Part of a small language model's weights.
Size: 2 heads of 64 (1 for keys and values), 6.15M parameters.
Architecture: LayerNorm before each block, no biases in attention or MLP.
MLP neurons of a small language model. Each row is named by its layer, matrix (up: input weights) and neuron, and shows model dimensions 0-159. Each number is 500 + 40 x the weight over its row's rms, rounded and kept within 0 to 999. Numbers have three digits each.
A block is one neuron, or neurons of one layer that tend to fire together. After each block is what it responds to, as a language model described it from the Wikipedia text at the highest values.

L13.up182:586476584550424492535458453565521443545516506509478462477520547481562493513539534443497509455462444463416485507514468489527514504459546486524525568532557476544483455476481585485572525500482446531510510576512488480479521469530525430547473477511462530512538478447462478472570492498537504510592530463501513534617472512500557559429469490467488396554487439505467473453547478567474539506477501513501487515546533500545501479455491470518517485546497488530431426545501513442472491524521587
L13.up254:505546554552438483562466505539515497478525556509563488511549524490509424484486507465583465449481402526497506565512475566496450487530537462581460543509574476514443535535427528506568466479494490499547468505450496507482508500525542535586442524518533541546553481508577593423509435497533481428517481470460483505570478416451545466434509544482499500490447453506465494552539478494542546491502510484479476479509539473522518509491448469439504544525460529517445451590482444440480468541476507
L13.up408:472518549505447464556525601590518514521535460531572555541519530484548437554508531421554469423458437511492521538507536553514491513467458458521487529519563486516493439562413473511513526422465515488536459561495474487448543465587558521525516566536498512550548484474525530485555478523488536480537547451436530526565504467460520450549471491506494493505507411552431580531552454496486505511523445491488484539496531442523525515462495400469467490513483484527476473555459491450482481471535465
L13.up436:469535462502476469549518510533496468488436517511488481523539541537501485515486554445512403540468519471527498507498503474532489568564492503569483438620566471544362494514504577475467548476473546490522513495502532497445466517435532534557456494496445535469487474477540526445574467515452564502519536443526572531440539425489499488502501471547510482477473418573493473476463464531499500493529427491534473511486575485489528515492493518525512570546484455587479409564508446531482496528472467
L13.up483:462588446522451528547458502510467476529503534500499497546550505533562507533502518481506476549484459537511419573564524518413435445498532489486507451517474550499497495558418475549524478464463508506526498478458582505490459574468472511514531475524530506589575513508467527564478447486528557465485530467495462533420556419453526461544485496520492451433551472503515514481525494439498481570475480462504528433473489527467442459557549595488576550559468467462509428538513451461531480527471489
L13.up517:474502530578466564526500453511510433545523485555516547461501536563528485500493507467533497452433443479500457472462518463549523533470547498593510566524537441550421509525442464530531564486566444504448503522494518452513522492592503521524469502455501497579441466494502553474556457484507493552557493474425483494538500453507510459449552563532545469556479423568497514499529494504561476528525526565497415497518453464511486510462432497512519487489549413495468503528494508510576509419413537
L13.up528:494515477601554526527400524495428481559452466519580478473549511507520389507480464478542477449488444524494498530504494504461565509409528492536442546529566464472490497535517531448526553488476463453480495517453542527552498514549479551496478577514485465581516498516515520444562430487491507502550498474491576486493444434479490420533508493469496508480506530473505495553639503522532499553548510445494500476504562478558506472509498465495520481570472461543413454532489479421516494495503507
L13.up613:478527439497514503466495493609498550621515499492487497486541516519538499528427573480585471460464449507436469484484542485484592499577473566492477518514547510539453470472452463579531519585556499482483485514438479460473463537510556482544460502518459509609565491451528516482502494504539411467444476446461446512545509462580466548467489518518488456451478434527476494519523472542466499498489512500472524536462566443545503532514493475521446543499510479500483434557470469585504507506473540
Responds to: Prenominal modifier completions

L7.up228:487531485499538475493530500488512427559517460505501502460502501502545473604510554474436442472469464425455538528488483484482408518461549530461553567446539495519532431518535552582484469444461458553492488485546482441561537532470447504529488522465547513517526488485538571495508456464494585566533474478510528525571476507565493487466515495486445470503484542472439487530512569444412490517505505544512531510480495576464428468442533490458539504577474603468536524522485419514486496574530497
Responds to: Mid-name pieces, personal names

L13.up12:475493453523579524496451509441571492466579466514460434481536530493508539526439522512548453492487468494410489515479500513556475465531492529456546469473512490554516420426479523469528501473418580544500462551479533564441502513490496525537516461489561514527633435462482607563518468475499501523487526413450461474500558538494541544469486399508474522462510571484539549480434523499450513484512524446563480507514454545475473515562489544526483500509538503556506516503539509476509483491462558
L13.up13:528540496493512522512437514519495434550533451587530497530500515488468540494453468420536501504484520491572477498559444498535525573521488475519424525430496506586473509464470474533532533513517528442459483445520543438496534475484536535538508462537518451451541558538528533518446487540504564449515536485467501475494523472430518504490486445381427448521472578577519504510466520526509548506472466516487481439410561600466527558483448492569493459468544524524486507507468490410500491470453558
L13.up150:435500580529534481536471509491479480404435561552499525490472611485511504592464576458516463547527496475456534473512412500480542490485455454487462469480504510500509457506506487567479502462536496485510455498440481483468475495493482514486540565453520467524476480471631560441564542482455535512496546451445497474478596423493521594534486469470522503484585569530468551485574524490513514476455481446472551548483486531497457519520499489511480458523501509513522446587537444485485487524530482
L13.up267:459523439524522489480522484463436525475465537548507514464539501522529421504516535457542444553520567542485451548518539500480511481488457565477535492551467486518498512446508506490522475448534527500552515467503553495527489489503495574509489481466445453512496380538530457517515418518556503512561574430468524485466580495425476480453448451557472411534517546559444515479460558481492412599453472490497478494529528467465497555557485545536511551515472524553570421559554521466496478468473508
L13.up288:450498532476516499539550487512563543517473557449490571451491486505457561475413576440599421530489506530494464487530415546515517454469454590503490456555498450508460504496506508541491508486514500495497419502493465489483526482538484530538486514442485540519503501556512550505434536523490508594492480423403474509525492566476506579454532465498476400527496478482478494407495541504499466532513536544438419443501447491470566509477500539515464558565530528543511450529529472533529481506476557
L13.up333:407534419509501563547565521530465453463517504467535491510519461508463572514486516464497449521488508447474453522518559528528533504488515523557466468547545543506546417489439510483507515470451516480468440449490561531521524450499505478497514426527560523546490507519525560486433517449497428525505443415440511442524469549586513502483458457571493462581542494545461534442610538443459487484479527523491472485514583463390501544499513535554475521487548531553488492513526531477514470522463509
L13.up390:435533486540512445530535525533500537505527477553563516546499514471508557530437522435571392529501441557479478496475473475571492456516478482536470514492524562551503533459428533486497537512443489471511458434536534445497472444529503592566455553457530466524505525514504537478481472447503510459477523486466451462542557495447528531411457471495489389588480502527465452527506511504541488539486439472498501497504549544517496573529496528546502568548527538495503399536428463463517494508514576
L13.up598:456486561508498482491578491556485444511489539514521464529474519525550479540477557496565506497478469527503504561510456525496478410481483530546494515534540520570502524539469465561539559552484475587463462591522559467463540500491490539442514458474470468442467536423499509463435499507447434474473501478470514530541444495503455467472517439541432454489506514576496540468511476563487517464571440478563494518530528623523466603520517493502506513549475506565473438471496508466467460504409556
Responds to: Object-taking link tokens

L7.up563:551500549504499504499511551511453523447606501520484501542544481489510532543474491468495539493478536467423490502520443515547454489463480507510531556484565553609468491478464504455577492508535544476441501552607444537446571479488579517524472397479503496432520497421441505521458508447455506522499535498515505550571431581537553528539431509496469522467463462539475521473523519448498455516526613439463444524555512519472533522451487468503489457495474499503544521518512467440485483517547493
Responds to: Dates and time spans

L13.up101:488563524460560479543555466466448415568561463507457529475495503500565485484497510532470420546465465558477567499509440436507454545441550496456509515480472533463553486535530462532511443443523455469493410443531525435523475492472467491445549570497509526517517364511534521522502496485478533527555472481456492499461553518490477518548475503505510447521466525523589471582521458511502528524517552556509506427524541565515494527481463468465491485532498524522463395550550440519476516473512434
L13.up245:474575524491542499596479469583505392549558469521516498506465487480546454489483485518537476456444482440402522468502525509516500498538517505497467498433599485511537452493491449509509453513518483469462445460514561474479475605531433464490538514460508506520555477449476532511448532464509613573529550503533553535481557495522491564525531511529464424489471477508483435488445577502473495485578503549484536514496529505513498420482519471490536445548526536508451452559488456552457461512503467
L13.up271:502531467527500476495539516520459498584539499554495506470492492507551527483489529450551441535481493491466497548519490532482438404501535587491512484372495482527401388516489502474543446533456464520509391414496509441515502547572479499509538518566471513459564528519493462585478571458484535511529503502504506512510486536479466506530484464514420470512508497521486493530476492498471452539501530480473478514464534564475469475495412526509537477536519488481514604518487461529563483589522408
L13.up308:498477489546523456508583508545499503492540456471502503489501500515526447571531538518508419514457493475430501509523503506457486488495481502498449427503469533491478522551408451485457512558507477463515462519508538427472580493549486572513503477519462492488517413494569506515537520547449519506514570470502554439518509527478530512565449549504568512538478492485599487530424507459478504505462507584506408545448463516416581481509500480499451527564541541455421436558578535501458493513553448
L13.up388:447532425500546461499474510492493489510502410550485556464496540511572495543376545457529471488457548499499526563531449506512465533496574533516469517514501541525502461601479496513538495522448507502495460453507525454468463508495512488462524521483512524543517531484590551484515545540474563548532420464439539465493512543571524576494423490473432454537530414528484495539467534485462432536507474582492461586511462500455492486488456447453527429557568447487508491541505483528499468536511446
L13.up522:498495524487526483514523465548495511533569492538472452506483500554490416521406498514453482470437529459470528509530492485505417535513509523468547524472494492554515481528517524583567482479484462472477451439527503480525528536499524480492550538438488493570508472508504488496588518404477552557533421501547493515467497573521466468510521487508448389542425455504588450509529556460426460547471478505524532487475544547556456528458585439526482479566455568527483460512529486542498470575562491
L13.up545:514597516452482457530446474465507528460561526586485505484552487450533485535434480491502478491510513474496583496542488433536423493534472542503518550460487480560512434541513388475529475562566466471541529451495554517454463596499541471530495520459455513465507397510500515541511525444449494545519521506556498408532501512533545540487448544538462482426436441489556522530519508494496530466495486506464481528469581494483462449531504477406475500510495532485521446596531532498477481496491556
L13.up587:446509490478481507516493602499474496491556421539452429461543543464558459511479523464490447527464474474474449592542513484525435504530564467522490547413562494555533497508586503480510478492448515531534475525548463445439489503533530494445477499495482509518578440458586536523451506525504486489523492536528550455571486539534534546604526521462440431586455428497431477487549492450425545498475567503556516530531492541462494493505515506516479486501527513467493460555585477516497480507508516
Responds to: Mid-name before surname

L7.up402:501500454450533463549511528520457466523543522547461493523479583520529501579472523462555473532501499595391488556580431521510469400488465492506499432496539519457492476512523464496488549440561505557400544454463459547431491496517538553473559519443571501540480495490513553527504507467501520486540513415484470458496537510507535518481509469524469526570440472507550548443504518521474462516510552420524499497440551527430514527452483484521574576539517532506541487498473475481525454439479463
Responds to: Preposition "of" and connectives

L7.up627:499496487489453424518507532545496508482535466464566540537581566474557450476483501470502470440510407501495485537513589531499501450465409411510497573545539452550483476539437530519542480472468507506503433560477489482544526511534492446545451588496523449526495506532474500466508434539524518520525525547529464532550429397463566489549455521491538512513547436565560529539578509466537506501490439463514486501494579516544465535489555454500462493471492491534495451452433499475493491468493443
Responds to: Determiner-following modifiers

L15.up61:545485482502565506521575552549501504473535488578528507534490427510472518548479478457542513519508524561459491493493492499601536419484534582490504507474519433459519507505442516478441515468432504518502485461481511490500528503579567626485513483410503461497513478475509554550553468562545488447509518479419541416530518467476489466516519554494441490525501431526593567469501490529453458494476523449529453433478529484454587518536460438475489520512499471469493528417563519498510484488494540
L15.up159:503529496470463453509515527505496427474439571433573530469552519512493530553455535484551516572504489524446420559502496478466471463545423515487498497522502493535449462480488434552575523511450529490450414578480461532514449534499491470537558561506475472449484565557524517522482526502474482506532459511477519481507521482432462562490443459467508552543469524560570543400476500486518532554474498496515487543416431487422479528514505553504549603510449447506544524513558457480519497450496533
L15.up188:476527467515417478565475482508504418416470491414534439505524496508496409541539534459538489519510540512449476537465517585547504483370517494517463431552560543474482412508419459520519578514479587503457491529497498495506505503536513510573529510493473509508498524513480520529563535533460510495569508447487550442483473509442488422475492569544425536526525516500512580453534472527518515568550494475510511494464497505456500547506478482445565556536504486508479458479533465408501511487469488
L15.up215:486489505452467440474442640536445491483540491421619494575489534468463449500460495486578513524526514581537487588464568504497443452396483489557523489491560522503425556500501477509457492518486538542492509533491489486469515515506430456488473527435510457520557541505587541486466498453460517492524528480497521519447488486538452530505514466515501513440569479506524491482575567520534506517501422488448505441525572468497507522473542507477489467533512498584507464495482556477454463466483485
L15.up218:389541471521492509534430543526498543482524582517511481583509542497498490484447504452504525531465522518509480557509503522449443520492474496481502513558554450509511483504514499498486510410535551439473481497525541453490457471569393519486546469551454416473543507537516557476490409510506495463531480443474540430566543487452556472507462509472535516468553466524452514472479468559475494545583450419595468557469540466522558507505435499487482507531563514556466525558490459500447516445526504
L15.up246:461521540534509576542484444496466424521489533455449558457473513560541498526484516460538508523484502550513502508510480539483538457425495486530523496500523447476448549497479478525484448489524505555454490460494439447515527527506496546501484536480391444536444488481452566504504538523469509496523538464467482495522499458524510529476537525512511535489435494480572477453526487553439520506551612492490439564447512504475662490520503528457518569455489584635486441499536543538469487491491490
L15.up252:533467487492476571534528484575507472500540537433432520469497546487564512480479503456586516558509476465423469543505513517519424477404502450471441484463595480506571510432487455532537486502436561523535483531457530450515484469606492553493591460512489502476510492511502528493534484543497528400526475488482488514492537527441522507481520506522448514542463465539533606441518480537467444595480502517537506462496536458442479581486491563541496558537467448472504475533531446479499491491486522
L15.up276:468505446471501471593449565507500457458469449510500548539479543512427448479476539460528471459528545558472529525505526545450512459464505539537502509533483530485528483499488473572398567414507503518536494490451468494537488504550559555494529491449500501468458413530505534535590547542548512410576517476465511440481541470567460465542545451554477509496460476485513502463512501524465482551453501438492420465432471494436511516517484428450489546587499525566492522543559494488496498508459444
Responds to: Quantity and scope words

L15.up47:487518483522500486451442485424420563512525546563531494491480463542513486561489494433566526489481510489491505473517471520468474495475416510521562480530586551606500525494462545525533518491509517466496509428488426526520471438485488478558519559514467506440451534505420552512458406433489489476492556443527495547550506551414537521461460525500471469503460444609544473447479496504518550523514560409471494463549530492486551568510512505539523554486508573461517525504533548487519471465541506
L15.up52:467522493553505530569535529480483461556514475491410517477555489536536511548476544428436421502446458453522479568528477532488488538544459519613503529519469518610535438467472498503494520483576555496399501519541507571439455493480480468581494499479537483499518534501528534525479466447494550454507491439478523556568468475516501544446520514416488538556451469520503485485504525491502492512517565438537481485486482518470497484492427493431560551488486531469569492388483549460511508471526508
L15.up116:525487550495580500480533531450409483501523536493466483454460501460518462557496475493490509481469538535409472564483488525554518503518450572440543512495532520508515534506517505493491606434517486491422499507574486491523476460530465535464512556512512532491481527487456465491465474490451555489592482493406518474579541522436541537445468517483520550532477469485410587455500555547448470500537529462493492434501554519465481523521500480400528507564401558515526436462525506550529484548522524
L15.up175:488472504506539498506391599515469553500588512536520503514474562576499406477489510441541487506510501478510517490477415546507474473480529521578542504454493500542462579511471418552599526562525527455457474535463518511530487456450476507504544502538474483514479498477514474440488444511477482544522495483472552501533476528494470450517437518455436458518452501549513500504516508463524510561524500410542498555561592521488543524446581510497443473484512484542561567429455528507515442474473445
L15.up223:498503504556502542477470553457487484459543423487546485536485509476441447543482537495543450512497539522457475529557495490527526531457484513506493514533453513453490556536440580464475531462545461537480541483497417495435451508561517550530466411454490431463446549513481488573509451519573481511538588493438521447532523554473550493481464468518526534463497475499534508499518531467483358513504499483519498543467610542579501490493565512518581547492453496453482482529489419457545477470500544
L15.up230:486506550502488528498540530489461558479504500561497484426510567520471506501495518468581481436497494505478473509513462520490446479499510433563574517486505521546504545501517472570513550441517545509451531464372496547413480447445452512476502458545498538496513550487504477499498426477533538498414566449417580577493479488539557478490461524457446446527471514550515499431497497504522493522482594431526500456507540545515586575546496503529544463556524525453544467448474542487491459471526540
L15.up244:541504529485542476490467438502563418588498471535577386495520450534549438521502474441559435485476494566533496477566513559477438527517444524468545442515505546531542451571470507537496612534533499459511490481428436502518524433511520538515482465470534503449490505528530533481468483507489461510509537433514457474536460516498467474501433536515494534541451459446520532496520483514429504558515541430548512506434534467547514493550482461546531468524579544443506565438494499505487463447530508
L15.up433:508469479458468489531525534515494580565466474544548462489538543567517517572503485504545490577511502499533466503522436529540504609519517526504508524580535468515469468520516476451470503468481503472524454502466476451540469503493579531499515579541485485504518500489457510489522330496476480426539476480434504502511508435523544519484523528496563472527494477487472441539485529487398433556424435539452491507489507421555468569477421532520528487500501470498520562487467495424523484510576509
Responds to: Dates after months

L13.up103:540501470446497538498483520517485444521564514496482453486530503543516470530463505446466495533466458543479450523532457552553424527518438593512436545524500532545550465525563462503620558526500527512492479516511479510439499492498522592499518447514455529488477518523504571513471462462498512477475527536468561526524469525444549472512429508503401521474475423516527580513505494465536481513488564420556528544520575520494512529467404483531489537526455611528528457468497442448547445458482498
L13.up126:467512443566459489583414607483485565562548556518439496498554455459483520467499543487488512525459476499451441498542543488457447472546491515500500487472571548541421564504433570480491556504521549477493501407477480530506466543533533549550497475517475509456513494444516510530462411523476478484591492451536511509482501523555524456528510475539504512621438496481591467515491493536524468527512482478453501549510498460495546454504434468527479559507517465516511475459466565470517474526577493
L13.up142:457483524497487549519466502494471486472573507574497560528560547517498501512479472484510438520497523498511475541491527486511459574521437539486482588497601485488503411512493443517507557507550456453450441511482504541530479464569539528517527471465485468449527477532436497517556455456480537494553544425536542550505508537485441428414557503524464420593505414483448516570544482517524484545505485510495504541455466466573494514397459471509478453539502528529484438549501445459538494509544539
L13.up248:550480505534568445452483557547507552431515468490545470536525506550480486520463476478538499498466458487498549501483516503549438539494458508521465499543550491524405552515464483512534502459533570484423453555449442518532496499579527570508502498527488491451469483514472515486508512503527443411497501473437471577534525579483536461523404499448509507498574512577505558500598509482490476479496512466517502473502534529530444520449489541517452442446538609526442447458510483471566462576533544
L13.up412:504509493482584558477474517526506477546514492507506424557522534538483468489442486493484468525477451564527482549514440531535485495374504551534413522476548564560486484460532548501572557477615513528557467546548465500495447499546526577557449545508484519541558502476450520563466510434502499471501598504528522505532446524486528527467448546429496537558508520516467521485503490458462475497559465415470516524484541490461497533520442476468530511451502520496479548512522523489491452429399492
L13.up494:504481425491517496511447578491551454453530549503515486469433527476574447568541558437525520467479503481471448562510486470530541471508408497448514478503497513506402462483489470500490547535506508506395492488461509486446487473577582506557541577463447493485533490543476504522501573545485551454510515396567515518505533520527520531493470429610462551476558485499596511501478487508453482560519528423530493491486554456472511546440501497480485562537508537474481521539522555502514480496494493
L13.up582:475558484489489426530504485542442441489531571561552562510560494534503545475508485469560460530490557561495532490539406519485461557536452460508501554485513531542407438500450506493549549464543512491477436490475488505543472436469551572509512501448496456463466495536477496495513460441547468521485552490531474515449465501503443508445539511452434510587508493492555595475482599489541518577559525497471512569463515459509558533487482499493462560523467482450382497508471470490495468500529493
L13.up618:538543485534482443527453484547479568495479508488539523474513564543492509549481473495510525461482533536461472544580441510440446440484510496616444460484580556527521493601556455552478502477552478448509400487589405483469475522494556576504572504510480509472473560503471517495478474545519515484509448540496532535455472462488460514509504450398491522568477507469479419478461525522489488521474508443490526524521516529523543502534465485481486453554490478492503562478485525407500489438578487
Responds to: Year digits in dates